{
  "activation": "swiglu",
  "norm_place": "pre",
  "positions": "rope",
  "attn_scale": 0.125,
  "lr_mult_o": 2.0,
  "decay_fraction": 0.703,
  "train_tokens": 171900000,
  "steps": 5246
}
MLP neurons of a small language model. Each row is named by its layer, matrix (gate and up: input weights) and neuron, and shows model dimensions 0-159. Each number is 500 + 40 x the weight over its row's rms, rounded and kept within 0 to 999. Numbers have three digits each. A neuron's up and down rows have the sign that makes its largest values positive.
Before each neuron's rows, "fires after" lists the tokens most often just before its 100 highest values on Wikipedia text that the model never trained on.

fires after: " V", " v", " inv", " un", " cl", "end"
L5.gate303:500499458539556518501467470503521548532502533509515529517460467467543491478476490522520493520540517597447491464451515471470472451498520499481493510512553484523436518507478541524504526517541580473639526428468509510476502521567552520498608450467503478532494551511469534504433479449536418485582538495516560538608541426503551436449487560479491498565560524561518515459512476492468517522513491530446512480462515466489531545449453425557514525456468568490533492501503423457514515429434474
L5.up303:544486510432508470529536547572436492458481461568625488517481547499468498494457523567534518442507473536481497465433484459562506484486551447517544498540502491454539500521567518406515537411479585552502558564446511495507525518520436544523443513508604486506549510436518484537512554448481516483445490486510530520515517542488492521515466487470435521425515503482520557540416544497462453503537528500539498497515522470520490542499459524507501515485480453371505581509477473453447461487544485

fires after: " the", " comp", "p", " pro", " adv", " int"
L5.gate144:484488447497560576503529419490544479479464447506504456469499518500551470504445439501489557513608478500456557550473496498567487508486508507482552455570432512517486503480523549514533500522506425563512507549476420452464498526423547497627528512470438462482501512492452488541565527493495450538466546443531495503535457538490548543496467573493554465504522501497473508481471555556511475491463559512403529509520456534554488437428483477464580429484508470537474466535454475448547473476539491
L5.up144:469475512461487478533424439492474470516497403500503548534464516401490534570441469443506479530516472536515558512509531517471498528511450495511531490537475491508523480451512480582541501460528497549530437446511544444460532537458506488528461509542435527487526447532522441520500513510426462494502485476575565575502491513490423503458523454507587539497561539428580462520537531514602464466425559488440476494544489553517572480512545539529459468518500520583465463527506451500438469531507445

fires after: "c", " p", " c", "act", "p", " C"
L3.gate23:519525518447510570505542493516427490546476565458478561420480461436493488495538542455490517552530475424497560499437473530480483535454508564503535481511518502495549476500509476472500519548464556376488469483573489504504443487450561553574421578504568486487462495581521525536562470537517528490484450509520554480549413456464460554547538504518456540488449440496449467481593487511540530470427517471535424530533449522505513511481492504548486476489450476522514463499485493519428448491481529
L3.up23:536548522513508493545477492542460488494569511467511566449508510483536490519532444476526483533470515507548467464553549570563558495507531530501474508546539460453416474560490474457485612483448493482553462532522501490514496470461485491532389502473464504560534441468505478483454550452449523473539487523488486453572421504467494500509511496537457523426423504482433531488547561560481492479471532538586431523483519470512516504474452457512562493484485474597504450479453423512478472446615500

fires after: " sp", " c", " R", " cl"
L5.gate238:533527412457500530469424546520506527560451599502509485523470486513510448462528503468525491449583472511454535480507490551470490474491459517498565471441504463558403434504427561535551477475498550550518524479499496485484571492543512516566509559503436542472470527428534504465569489458439507535516474459523422487497464468510528508516447497432468515503518492520476465523575441516557468485529486451561504517501448482554511602494545483588424432473471491506515446475428489525510510495507559
L5.up238:528552505492542511489546500485487454590416553506497481431499493534455570481497557449477560419506467600487523561447515467493462527527453480530454517519517497485540506536547431562545531495503455496527514518510478553536520562497538484579508575433455467438466485484455507626430528464490502456531499453481480471520498504468515499464509417479480494501547519489576457550483494504521480524447502478520556471471489510459532453500470542497464543434440424494514558508437604487449481484481483

fires after: "–", " "
L8.gate82:578505489490439488535416530496504436555556478485502417502536526415529554541474471505504472414450460503458507501470489541476554515516531446566551498537446545530548529520496506475440458503416526525414550525529483463515523482483575475474420466554510468482448490487496459470514518512516425495487478545463567478551495494489527557518496573560464405516452540483441518573521528485526505514479515562534529478484438515513441587561530487448484523531524487512497532488462483503470523458429575
L8.up82:521466482496548478486538522508597534538532478537475418437452500538578493521477484500504504478502527453507490487486497512537468514506479439532469564493444516561525507487543524440494544523541509526481534492518492540500544534615475436551452427367524564442452459441450523457489512482563513527386458534440557534429484532610463471483442513463455527434533506464465482516493485512543511499523536567502563496504524530488487497478472468480518538520474404492492492505463505517509460499445497

fires after: " I", "om", " p", " ph", " and", " Christ"
L3.gate206:536504511434484570531522487488431542447473503445487466531589484446525538547408479484443523524568477515492468466496504578507544560520489610532477461480516519521489571453553453442419535488436490519568504523454490570531508479500475516494561450492433539532472449514491526538502508491465474482439542475468530530517458527454529478526538512499596510439488460489460501595505463512516529445511480503536478466550510473609515462444495476515550451523487499539534450538485493463471488397503488
L3.up206:474519413529539580633537453546448401555490440480504531483507479536490512497479492563460486430468494480445498482499568475527490486579470582468496480510522520514459528464468548560482468452523468472472554522513504501480511567491548473513512474487520560504481538479534528491491478558508504456502531469481522495511497492551530433453541516428535423472525517507459484455487345547451536439552521513498479488494525574498491459457504560566494493471433456506475465509433512573524519514494519

fires after: "-", ".\n\n", "'", "==\n", "–"
L5.gate250:510482462443452517524518537523489510523394550529503490485452581490480520488528479541522426521542524431454528509458534499579541500543573459547505499518462431572476529538541527417563458525506515518507519564517496400463506484496494469457503534479506569418532423455470500480467483549516492432479497479467515501543434551538497583469534514511560507545555487432525536484472584487446512541450464523521492526473486600528489485482441498455504511500472519505427514519511430476539539455534563
L5.up250:479545523531477444507485554484545519522519544517501550492508485599445473459541479487509485528456471410575586497477520518466534497543544516501547494502473509528542520476477495458452478507430513500467476446594482434597453553435429477437515450520482470502503480497419460439591458516507540496410466555472528465472503507494448555555496460513511511475536454476509551472555548475504538475417550522538540469480517499443528561521531545518492470557490535591512485464505504507521561449545540

fires after: " ent", "ra", " ag", " soc", " cult", " ne"
L3.gate167:512464433529495393454528515499467456478434528516494466447464473476470548486560477443493484520560451439522505517510515436490479469464566455499502520485492498510512453443545560483483531510523456523494530442491523503486528541514538463469537554453538491496475522562449537547482521522419478500514532550492527559499499561501452499473520519543576522494567457478436578478448444541494410568546542502483557519526511516492528477530496521561480464507487617466389560519502509522592471561523438
L3.up167:487485483542547450474451496455532515446501401507519518478505497414520504483510530436461510549471477515509511543464447532461485537527553518490550516479479507500518461522504515425484464569517492512416537476481499457485455494471567475517547447484479535539470429509525419447548497468497475477490451476577492426491556521458514447443515606426535508520521461468528467542455454541499572507541411499481592516597516502537492520489503554430563538526529532470536494482556536537523576432497513

fires after: " f", " F", " inv", " adv", " imp"
L5.gate213:525523455532474472494508619534449496615487481441547505543505546411467506513509463551459438458469432524429557514473486506493469412479622533457447442424449479538536494495503517507481527530485531515593520467514496496540472570508526506470464551521502515489529467550441506516531486463491406540471457506543538536508534494573473521496521459471542474528474530458482514523513441535511519518491469461487438490561505542509469481413480539537533558477495515426479511505474472558458473480554472
L5.up213:466617561462453477564402516542589478494563532464428438515495386537561513473541442489492511534544440545480556435450472467502506504534549545522548502457452515436475532533493538452468529493495502458615503509525489528524497509557458439501453512454485512512464532510468489531505457533511515493495478478489489399466503523444520460530442538483538499540452513440461539532466510479513573521472551505449485573497511540582511525469460470493481543505422523491503542508536477516488515514472481

fires after: "–", " K", "-", " Sch", "0"
L6.gate283:477528541524490550500524492527525529574549497414586535488462494519564519477521396470553441500533550480456472505462475503526486520557528527499523544422540503546514542506454492417499500481459412516567454536468496433459473473530464440476502475548424542533491513526492550464438492545574513452461520494445464558449552553447582543518452503490491557500539517461443496506524521456535571461398511517457483524501485516499550458459460492518461466552497459506488534428468461527551463517531490
L6.up283:520535561551436508499524576514475510475497473488483505530535485520515445468521495501598441526496463478520530530550435521454536602507517482450470470448469530535457480476405442506529576499457460469479445522481482575490579497508416487517472564471538537532513494422482470576536463464534551463461504527531491525511518558557489509498609504474506492558513532408565499499503523505467463551530536534459454448485528475499521457451549494547524541476555473455496424495452522526520417453509489

fires after: " T", " O", "T", " N", " C", "P"
L3.gate412:460495500518537545495494494505465531529484536483486539515433545460529531477554536547478540466534529532472509419496485468480542548434392472530557470459451508404484525511465474482453569515532558493483466488505560437498487486483513508485517482533486554560463504512545544483437508548483432539515603512500557567394472566436459467451438539506586504562515527508469438478512509538495468505480518538507446423491503509608524514484526446482490512564518512513528424481532451440505450500504527
L3.up412:433541463567596512478459478420472467533482464523528574488537517438468597418492493475457576523544514543486518417520449473507530503493446455562516534548480477535520508584527465533454504535560521511533471491511485463509493524492502506584527528461525503570540481533526485480466449522522496460482540537556584528521502488496438440481520482530506451502515536496494486585521510452409517455560482521484506447499415479518540514477551523525534448496443466469514478434555431468483549437449502

fires after: " t", " A", " d", " la", " C"
L5.gate432:409550482492505498524477523440490462518489471551504488486495477449489545473515450518525495541516554524581460523442464429444550486529495440525523434454495488509493456434439559434516524579524515486567599507529530502467486528504491420549449571537442476557501526597558494499535509500538493500463461473581427508494558498520500490517464516428483546463445495582551539541466600447447509469467426526539574532539532514475485502486522455501502490472507500533490480499466444522531477497449504
L5.up432:500504464510481520491501535531497535467452489460566472428534555506447497559462506524495530535506485534509566494496536489481566399452475518515525470464489462530471429496564550458532485532495484502505467522539499461477596473404540485473521533460534510547564432482602546495437488466497472484514518464560510495479521573519517564479487548412447494449506524497447532453444431489459519493504467469450500486481592578462447517505584542508403515529571520494555478498533472494519546439510525

fires after: "1", "0", "2", " ", "|"
L6.gate211:434481516457473544556465474524477540411434529518555499487546487484570485544504515562532487463486498492531546507519502455479450490586513508484528458576510531545494518470504491563516605512579548491481545510442482510577417427497529521489445492462483541593547536437549536389544465559481461528554513481475490478459529438521503415520534551480497470530490486501500473491494490549547553487523562520465533521469500530529537494468493542499503433497458469501492504442474479441534453428507419
L6.up211:533538517537504541512536475539392466422487523493515473482514517538529445434465494390562505506443432466521575510533425536544516528419445498543498504540447531469466475520408514444465482546457497529481500529513505527530522516488476555482438502537573535520502569518569501463487504441484521517569567522477530550473484561437449494457478451529520521545503508438458538508532434517474485495456462488490514498549531561480543536502517469510429552507512473464473469448521522453480436610516470

fires after: "m", "p", " am", " Ad", " comm", " p"
L6.gate6:552610536517575529446478477546553434500476528567513510445468549530459516553503435465516526539494452464507529463409503461502465524461531511503501500578478466540527557472561471474563540534495493361501522527534550402509489517478473484560533521448545489511450502576529470570536502528450564475514461502445469497569460559463531555452512509542465420531478488443477522478456557461543454501511517435488512469479474519495532529552449501521497460502432501499521454467518499500472521465500499
L6.up6:506504499469512458463507544545457529530478514536483443439480437458451466458563504521469451559459454533497529428546441480532484587528462521511499527588466504413572564524510539542563476510540466429418437526507515461486486528536563472522485464471568515444514471495561476562514489515537591523518523472520503571476462560490534529538471491525551508534526443436462486462493559541496445453427552519505593538493521457468530478511413503495497508410499492496504485521531528485549461490527489

fires after: " of", " on", " under", " was", " for", " by"
L5.gate61:477547453498548510561547518487500576480547509550458536510551500507498539463548530472435523437564514508501502529464486494450494483572467494484479488495451447484452588491522431491465551494484539487472487501529520488481515527506581484516455577428471564543548534512485540446456508549463555435438543486529528503462491544529457487553480537480530530499500576402535490498533448524461515553603462459458520485481469464473500543414479487582559570469487476524523483495536508476397489410501499
L5.up61:559526431479517466522422528480505485504471452548458509518482485596514444545542484542489468511482541534507541506419538529500532542494453497457588440543526411564447490516543563489441458551551522483493527486500429564505545458467515541508449538546513514409518441501472488422503542533483481459491561473467551497526429494471451473533497522473483494511452435452507490425533518573543501536521524463495547441465504504522526455508510553552511507452510487555456467397473416471482530460481506

fires after: " g", " bl", " y", "g", "M", " M"
L3.gate420:449509502534566422451458454470483448429442486497520497528554513529476512385450480512468502464531495460462588556486507526440486529542474510543486516525551454467469529507508433486491554534458520428446438488426441564540458494458483468515531599528486526547505525540495483480482512548520530490533470553480506495475486563503515503547559473479491555551473464560528532558474525492522387478527552485483519522450555484434535534486568514494546510572485581461561500500529540506469541439501472
L3.up420:397557538458486539522551516468544520505494551522577481448487482553484447498511573512471549479448502514479525511485532411468434488517458482472457566462484510523500525530504545562503535421518480512504494452545475515547559517551504492436486526469507452445531487452533516470536501371538441499528467499486539501488424479492553532530549500583533452479513495530509486485459449561450536494492484445535491542455446503431489514488478555597486566395562481555515490539475523540466467519490456

fires after: " A", " W", " N", " S", " P", " C"
L6.gate49:465491491451456449490439528496541470534501529535504505437534508458581574498537530543464545522501585450487486588409466544432494508465426549487476480540465498496479488515471508500539489530578504517568525454475548543530476469426484487446529494497476453495443489501507506468515450506541441536503529488497517547472547533500508518565429525527470400424527494508480479488478530476521554488531616506511523537499455534455472502492516599515525592495433436510501546464461525560526450460542550
L6.up49:508513481427508508492470507496507527474508565480556529420476469471482516464477569489432458553448557579597561516465486559404518544485555476464469517497513515541488459556553509508391526495473480605483534462547528470444502485538471533512468479501522509550522521476415564485477414529497471536557577490512503490498509536501468414507546499478596506465519576487463482510550531556497488480520457459496477519498470440530489528547458513520491418514445481523509481470514540535483476429456542

fires after: "c", " c", "v", "C", "av"
L3.gate380:474508444527475484539536528530429483512454527487517447452509524425453468469432484460485470487495518452498462524455535547551504515520521523445454525520490456491429579468433519507494501416492525551487513541486551470451509425487524452496533588487541560522443540484489495490498459561480489454531458499514538529529412494529589570518446488490483531484586469479523488550500489514533455444551437620593496523492516543527497476506541486478529449460512501485463470559509505459455533586431444
L3.up380:442535532462557523502492531534499401530475522518471545458466497432490529532512492457447468451470452397521545491534599505442482488477467499469506526519511565517499503563477439522503470488468431541550558502508525444447533436459548433557525543550470524480428464550547484506449480499511542463582502460524500475442529462539525532530530508463437424587542506575547512510474413501505473457508498513519524565461544507540497499558501542568564484494591482481472512531492475503454492493497538

fires after: "8", ",", " Pr", " pr", "7", "1"
L3.gate58:599432439420508460469538515488570480494453518571510499485524513496426522456549490501525515585534505467522449489507496535495490495448523509534509452522520395533551426538500528449488460528461472535519462473496521521427477520579420495482526601519473461467572481517521553501518426452434495499482466455494531498513405516550553503602494512556535493533458457516548509552460478498431485577516543515474539471566486516451500506509529500506518537459532497508442491523524526552457478443498467
L3.up58:533483464546532486521463537471586479538539529534536468476488522432494479538564523542489486600499496476501425541444426507512489458394526481449495480515538492507482471561527470514497456552510536522479502487564555545438474516515473379532507514502465447381437523603468529571525561548493508511464427494505435472562500473510467524510478562526512440485503515508463485456557471534484531516513516551506450510499483495489476513528518477456559516472542479529470481560512493590437479467466555

fires after: " c", " sp", "sp", " h", "C", " ch"
L3.gate73:459560431442448495519514507540524439508476533519478485518455483539463426541529500496492610487566490522466544431412509572491478476534558504519448453539479482489487560491467446504490426546522552484484496523496457434511450461459467453562541552411497598442519476509478413463493518515455560462464534451540485459508559540563501532528577525522458516486554526496474469532479497519523527459456518568474500553503551484508554457588494511510513489492489469565433458503446542465521495488503515
L3.up73:462514457464552474577490488502610505493468508498482476456475486554532527549496411472480523490499501523473536451497492544434428513565458480491498483467566536486563449536438527443509506461526459519510477447503485494504465524450575484487554526547464503497484540421514466560550433497517498476481430520485475518470427573472477453551572538509459426571538519419538528558492428558485523471526482491532569504499504536486468499563486383490449556477452451496551506549507522464460511496517521

fires after: " (", " |", "-", " a", " R", "\n\n"
L3.gate15:480544557524484570452504462543464464478494561544468486555560481555493538530537515467527558546473556453470474429524481518483468504511478490447495556559486542467546495455504441434423472515476461450471662588525522504508505496485510549503403497518536444571541478435540441520490466522506511475507421448486489485532491541524522548513499491519454534434513498554484510514524503526487474488489570400490496473499488522465496570477474542448477603497493461540502478437488499449505467519452511
L3.up15:495567481548514504437479497573485530534516544465422516541509510568511536519496513441563404525485566463523482555500485454484445552508517522464508539550528564451459490517486478518475443487544474457468540555522577482465427441571476589507457448511458453534507459488545487557432542525498523503485448519526462476509481548473540575478467566430516497490521550492518445470483469503501495520474536530453496530480534579447500436502482513448496599447474562498528463436564461481495489434546483

fires after: " V", " at", " by", " Pr", " P", " pr"
L6.gate96:571485486466455428493480518430533536530537476523509541552466479453519579482476457521553544537455578589504462541429554558470519504503521566471498496431521510501488474516528514434475461508537460504534485445464460500464497512500453441543527532485503553486471555475566512499507540558465525425464449458562536474535440460456564515514429521460458489537542542464517512584542433483453515485471509485525512475494454491487475506500436513490515429481499494516476537409540567624474495516537560
L6.up96:530588532477469505463472557536472500498523502491503495555529511523519495561479529495531384450497502462418445561499460474531510572541523502550596496456450468551552453571509510429552554482455492562467460444530511458480460510527476470472525510508535466504563510495531557529557498474537445497464540447531579472509531491467509539532541508478551489500506461413546423559483483420516466484450555493547503461487551452449501482492499541462550469453548521467521481536460478526459492389483534

fires after: ".", "ill", "inist", "==\n"
L3.gate247:518515478513559522511530450469538491487467543478469471443491570532552510488577457466514506561455550548485441561549432478541491517504515474536514488496523433494491455450460473490503553496466538489432498486427570565472500501540449462598484419443539500517517587418548537482503449516471536456466499493523524467509487555554514458580526539475468485443564503477516603501417433465487492485558506574515494464510429518508548468540561519477564544450489489502542504498494437521478540469481481
L3.up247:518466478473522532507528529530514535510537492421494498476479576499480580445501544495494514477513538473504457531540560412460466548551457526466536540426467512485490593498449465518468436506450526507554497489558405501538486507525465467486574495514454488477498507467543439520484539481450454552481456478553484563467463539541467459472436523537557537494446473508515531515518548527494609456556570529528519438498471522496555485453549502461491523541585518420466428453470517461532462499499413

fires after: "0", " |", "–", "9", "2", "3"
L8.gate445:507479545473518428516465546559539537511468537508509499441558405459573499559425495531506532531542543497482467511484508473480484450504509462490496550476486526517439459474498476483468538438489472416414480494481584492487508485388500529546598431484548478574542511548548492575492449489512496493466486492487590526453486552449483512522506516436503448514581515469448445535497464498421502481553557485465504536524577514525523550489512520504547521476489460560525496396542541481508524491491472
L8.up445:450495443437553416480493449469434484430471475478531440475461492516454445444512503409442523525438471557537565496617504499556530578521504463490545443476565510499517507559498513445480489576505563453523484484478498514566462479545458550498502564461499476513492487530540507565483530444529488521510486532451571523464525511516513506502516482491544507553429490492529517447484498498566556418545496460481487563541452501455433541535507513468469501494536458587475484477515483484435542578483509

fires after: "==", "===", " M", "M"
L5.gate263:557497524429524482533559412473506545496430467547481462486490538500444423493547506588505539437449498529503533522495477484488498495460595521552496590438504495536522565532552502474464506512557430534540471475494473524467401547523530556526515494448472496503532498559521477506423559473513494496535566542461468461486425557549535455507498441506512456550517480480448514526494481476512571481383553500493544503463442451533462485461522476519487492508530494503535502440523509485526562511605489
L5.up263:551552501515473521518455542457485482501468453511485409470457532575482529464475537555435548529457481643469552480519471495437519482507560498488490522459445533533559489497519490550452491504488471502512549460443423537518511540507543412520543467481485469423534533485517495485532519449526477469469468544424541509514479487536519570476537451562542530458525496495449574447560475528447549480466469504471528499520529503512489529488471529516413489471498523439470487493552598543486482453384524

fires after: " I", " y", " O", " g", " k", " d"
L3.gate339:464483527532535500520519460438438503454490468432452484535522485533563439489474594486480534585583511581470523519429518527540500483519453475472504473476594467497444505488496554497566514480429514433487453470483489515522448531462567510472496505495548521541492468480574442479449484441547420491513492502520509541494503463556447471530531465425466502534512496503537534512459501483530490467625494490463471517511431544550506572460466518479508520455468475512581565447474593492486475466543462
L3.up339:497517510482514498558470464486494463453452481471567486483480496585517481508521567482500431508521501565551548392505533456489461485501493446544508580572503521525475546607514513581496518568539438520471424442476524581568493448456566449500505498499484428505518465482490509493477483515476474476526534433547518426469492530525495488474468469418467545481504436523505553561452488560499465505467519576510521461541412479467505465481513516467530534475521449490596452480488532557500558460500501

fires after: " ", " Me", " (", " me"
L6.gate204:506482490485502496417487484552473498502434532507535533505472525415568516491489432496522454523461524490518519485481477461505509458493537469545484468506559490516509541457520513413502376548455444516530487542426467535424460484491578532476434532461547508465496438530540463522541448505503483501488482548549568505539464506495596514448515570379512514533484562466557470538500533547466542565447536471472521512441475540562547443495449513540533511467525457491518451575559514523457475504486528
L6.up204:483474507496556485546509487522531459518515492486458498468498506527562443486505397426448442554466541497499521505474445494530462545520549513515512454519435560600528497454469473491495602482528488570545438496476529518544467459539485394503488530518472540534552584516496494550503530529533399488501570538539507504551515469502510411481465466470419514500562529470418436544493445506462489500505514510524598445533546480559519513541484488508426506506508524430527466538477529484534460472502476

fires after: " C", " c", " M", " T", " W"
L3.gate68:494444617514570462480542499454508424496551517533533470517563459448508555539545484562537482490532472484492530531466467582453492482455419489499481486554555543546508499514435392516433444546470506576498441492516432482503514507496468504510520493567494469518480448509538544534461434592567514479495479437503471579483503480468463513513591466554442489510507485481572497528525526471524424515507557484534480460525471518551475503524474535534482476498526532515444446461453510477436459535474537
L3.up68:536430422522514530592494560529524551434539492452570480447545513515573441512498471485538437515474484585448552528483528480480481471480485520500553478518573527527510440504504450448495533449531559495513481487498505528468502445400561554486528523534513538568467394478486510493481572501449482533532560436523474548448413513488540441558493525534441482470477456529461563488491505507487469465504461482522538456575542503547496478545432466459502491474458519502489513519513460496402507475470470

fires after: " sp", " g", " G", " p", "c"
L3.gate107:508504426504488506473519517477473498436442532528542470511478471557542508489495502514448470501503415500487492422554542535477523464516552530512530519564508487492536509506431490439558433498465466486472436476497497490487508515439555530561548544450480508463427394576482446535522484516528566475494414522548457482534477490470454574441517518435525545549525401543488482544561463528616449533463494513519466503472541527536560577534561518483488479491468478500536438536502571494474491480485452
L3.up107:472550494556557476455446501498437491520459452512522516517461478430506476540442506545486474507539422604509462480465519533517536468567481544555464550531548544515576473500446549492570489504522480447485494484567513480475499506444433451501540512460518494498496484483564467523455485491550463462526481544459429550575488464485511474494565462497576441511536455546480435530526584483544457519548420449439465449512483487570573514447495500472485510450556536488490463553575494432476471475485475

fires after: "z", "u", "av", "^{", " d", " ext"
L5.gate174:563453443470499515482466468501546427524459480500550489577582478432615505476448464477463538448493487421501524486502465489534443497496476479503470545490562473517513547553575542492481546592478473559466525530506459504553533479462484529463519435541499515569453510497565494479475507610469417473508452477540487504511517480467434496464473532502470462526454458554430541502534520495447492576458493475580486467476548481548470501501565529548575577470529475500541532506516520450520530510511511
L5.up174:478538492444460473519515488514532497456467519498574452483556517483524484498511526489491488491489560526537493506499546422430511480453520479539558421456438532432530515551523463486439534457578433501506523494436512485512480514476466439453490520562514551529489473432527482538503544536558440440545493471539503529478576609499476525524482504481492475549561498490459477565416472454515427490483564472483478475479503532462484446488587523392529563524534516406543498499474481559522445458442495

fires after: " (", "C", "-", " \"", "P", "/"
L3.gate338:512552506527469462532535465434493496470507477511535442428501515532512524551531471509481550497468553535517511499462518506436511549554501569371473538431492479522602506514477453454443539519509465464488532493478518439463412458491505445456516571510561465540565494508563566448527446527457524477490478503506554460514491524518541544498544482517499558434525476485439533469552515540512478460498478533456470507480491545456470488476564419530470481585466458535559531513510539377457473533540490
L3.up338:551449479520474526464501481574491482495487483512517458491485536513512478486477483516593517538519516439463448515448511493534492538525510513536594542572520451587456558467517535498464496428484518411487530492461463429449456474490475507582481547526523594546442485468452469553525444564517452506519451507537497513530528552546489438472476430513489452526493541544517512575534478515528470529530496553550462545484535490508449481528523413517404456517540480510491520410473399473455560507497497

fires after: " g", " f", " me", "G", " p"
L3.gate294:491529428426467465490488515507449452483533496504567490479499488519573431507470512493501511480468512437499548388456513498511461486483541505504502569550515538475584482467549510502498512480554513431425535499466468520551519529459498472546492536530513534444546494502520512454540531515479538544570495459554515529560437573527502536507482500512542492523538455519464447509510510422674430472548477551552468486467514465506484485458523543448438478437490528467539475508552555511475438464506569
L3.up294:492529436467508483594597523490487456529528478489446529524565493515485543452519528443581460512545473465478455503497519531475488469542517491540483419552528456498520546445532468444501514465433518444453506532429513451506520531470484473483467472484526526514449477491464540437500507487501530539512542528460449463512512522578470465509543525540557485554463541448438541466500508512564517542574532503498492513537492493474483490411520504501355549537580496410410513526448501540472542461556492

fires after: " G", "C", " r", " hig", "G", " c"
L3.gate171:477444413472521447506398524540495515501501480413496492520452508461486469508481512496497532484513435465476505525504548517490529549495493529437487498499484446494456461464436503622523524579538505457475492504511585508504518483402572475536458541507491529478493483546428466455483424419503434489572480475488480474523475523563483548551573506442447536444555565533535553525535470460520499500592491499561507564504505496500520506486503482544451477512493478540563473471536547466450562500579491
L3.up171:479487481487530537495545441439546497424536525512568533521447530534527502493501520473594516495498472503450565479447484474556486456524504514457547550504475528486438507489518535494449469461547529547428502495489499566530509450537531492544594545530462589479528482509495496499474543510473503534536522518493517474512437503466478490506528513486450515565507444532486475553436488478615416489490537470467472440454506458514529534462506477512547406498410559454460559566402517443488424477552546

fires after: " V", " g", " ag", " qu", " prom", " y"
L3.gate379:494545429515439518491526571463443460481415510480518515513517451551459580539431494506452519480534490554493525476390500533457526483497465480535556523465507461504464502411522538554528570483478523481493480462504416566444501544532542500528597524547464588512476546551487507464506525531541523427529431465477565495460482486536507449451485482460533556520477508514439515509519488567532531458436495464501521543504510516570532541522574467523428444452554491470508478502528408497495502496543494
L3.up379:541515503491455547478561486531481435422496494477517497480489520525526554447555447416537486486505484439473502444532521540499487490510521448529539507453473510535466474459511479503502502463549559542522483505470369551411528540574471451587583500481581567525530425502488482521510502455501527427504448485561517491430466556559504536504430475498449509464462508479447522544446548524467520465532529529523495535508558501450501530499490476498550451444543520425501559522395472512507531486498452

fires after: " ", "\n", "j", " d", " p"
L3.gate354:516566460459497509509461519395491486532490521543529495505602420481525459509509454486533512554501506462484513398522475463510573536396546550455509532508520457554531514460551591522482447483509492531508503498476549529500492515516480507473483578551462569412479575461581535505485453478481508452509477495491479545546509439503488522413517478538481552559514471551479515501417527479515475474452456441488433528496461455546479448535470537495498476446506475531559517443469480450467525444513564
L3.up354:456508466531470558534577522464436512519503552496426594483498473490476464515520524453553425434472517431478499500526516441466467514555560528449473447537495468490519500514487491572462550535456486492399530555478527500558437493471462522480544474520461494535497465458491494557514476509596518573494465524482541459578432496521447528440511475524577484488475489504386480498452557515446442577474558510491517546507502553488497440462510535496446481499528538513511554506460577545465505461532501

fires after: "f", "st", " f", " st", " F", " St"
L5.gate157:552531531513467523505470493591461497555435510446491465513567484538520512512510449449481501470484466627544540523471467587521565521514445565429508511470397484470448434519521502513503506480565513462432489508487509557530513497458484492533533584506532441453530531481461438508455505457515485484447436443516478529543610488472545495489440470497473475434502493507460535482525511531520500493448565498513470519592507484550455486446492489462456552457533506517477481421498522539504450502576454
L5.up157:521516547467415444479460462511532439525483463467560589568466476522498509492516447503550502475500493556509511534498462549530526444482394522411509507509491539440409457462508491462490492512540547479472507475490533519519487513469478546489533514578424501517538500522469436511516502523482480468492463559507511535549487425440445490483435491515499617469536518468485497508507542437505573498430501510548519599422485508480529525466526520425485534534478553446493517452499490462512489609553447

fires after: " ", "|---|---|---|---", " de", " s", " d"
L8.gate407:400484460560457454433498506421447417493526512544469506486551506513529462515483492460516501461461484528585495443478486531485474449450559513429462585539505553535555495517505442489553456447479510604551524529550515537481527562504458506518514517521566554502523449440474557458458468414611557465439501478514474558519484507436397557477490549489557506522518517491489536491444535521492520538502449519484457449502454541503453524510466527509541529526509527487512500464507509458527506516518553
L8.up407:493529558523523490527436532463507566502498552454554455517513516502567456582543471445519472497551518550516511373498441468518463480505392533556482462509459508518534491493532502557541523509467508488455497495460506490428505509515476557514568534507568528506446419498451489504486519448486546494483489436491606467475531454457550463529504481474487429488484539505503498563499515517480443482543491543562468536474521428547537476467549518558492491572459575484530546503513482474401537433465558

fires after: " V", " M", " v", " m", " Comm", " inv"
L3.gate126:463503528508550504505465480491463508516455523521477449506456445453463498521509519509494480514571515460487558434440416560403478519442542455550571600492505521479562526516563541416446581479560559483540496472528514522478529597525446538559517480503533563533520429493499487488480559509495552482523508421487533513476378491501486517547459461531474509523505466544469512478529458440467539472405461487489562503446457424470498531502503497495536519565493505443474484526497451485487476509482470
L3.up126:510548504482523542525463532503522473489482510547505467511465463399394480494513488410518472570522504494457486560475475429484488475456503480430428530571539528503497578473502544406491580423533541561565477408527537522541570490478522543564558494455558453548465427495530451561479505499462512562521499505505494491531486456489454500512474532597521499532542526514498573554536479507495528444506463467522555470434475465470584443502480482515481478478507438513538533492486474475520506513496516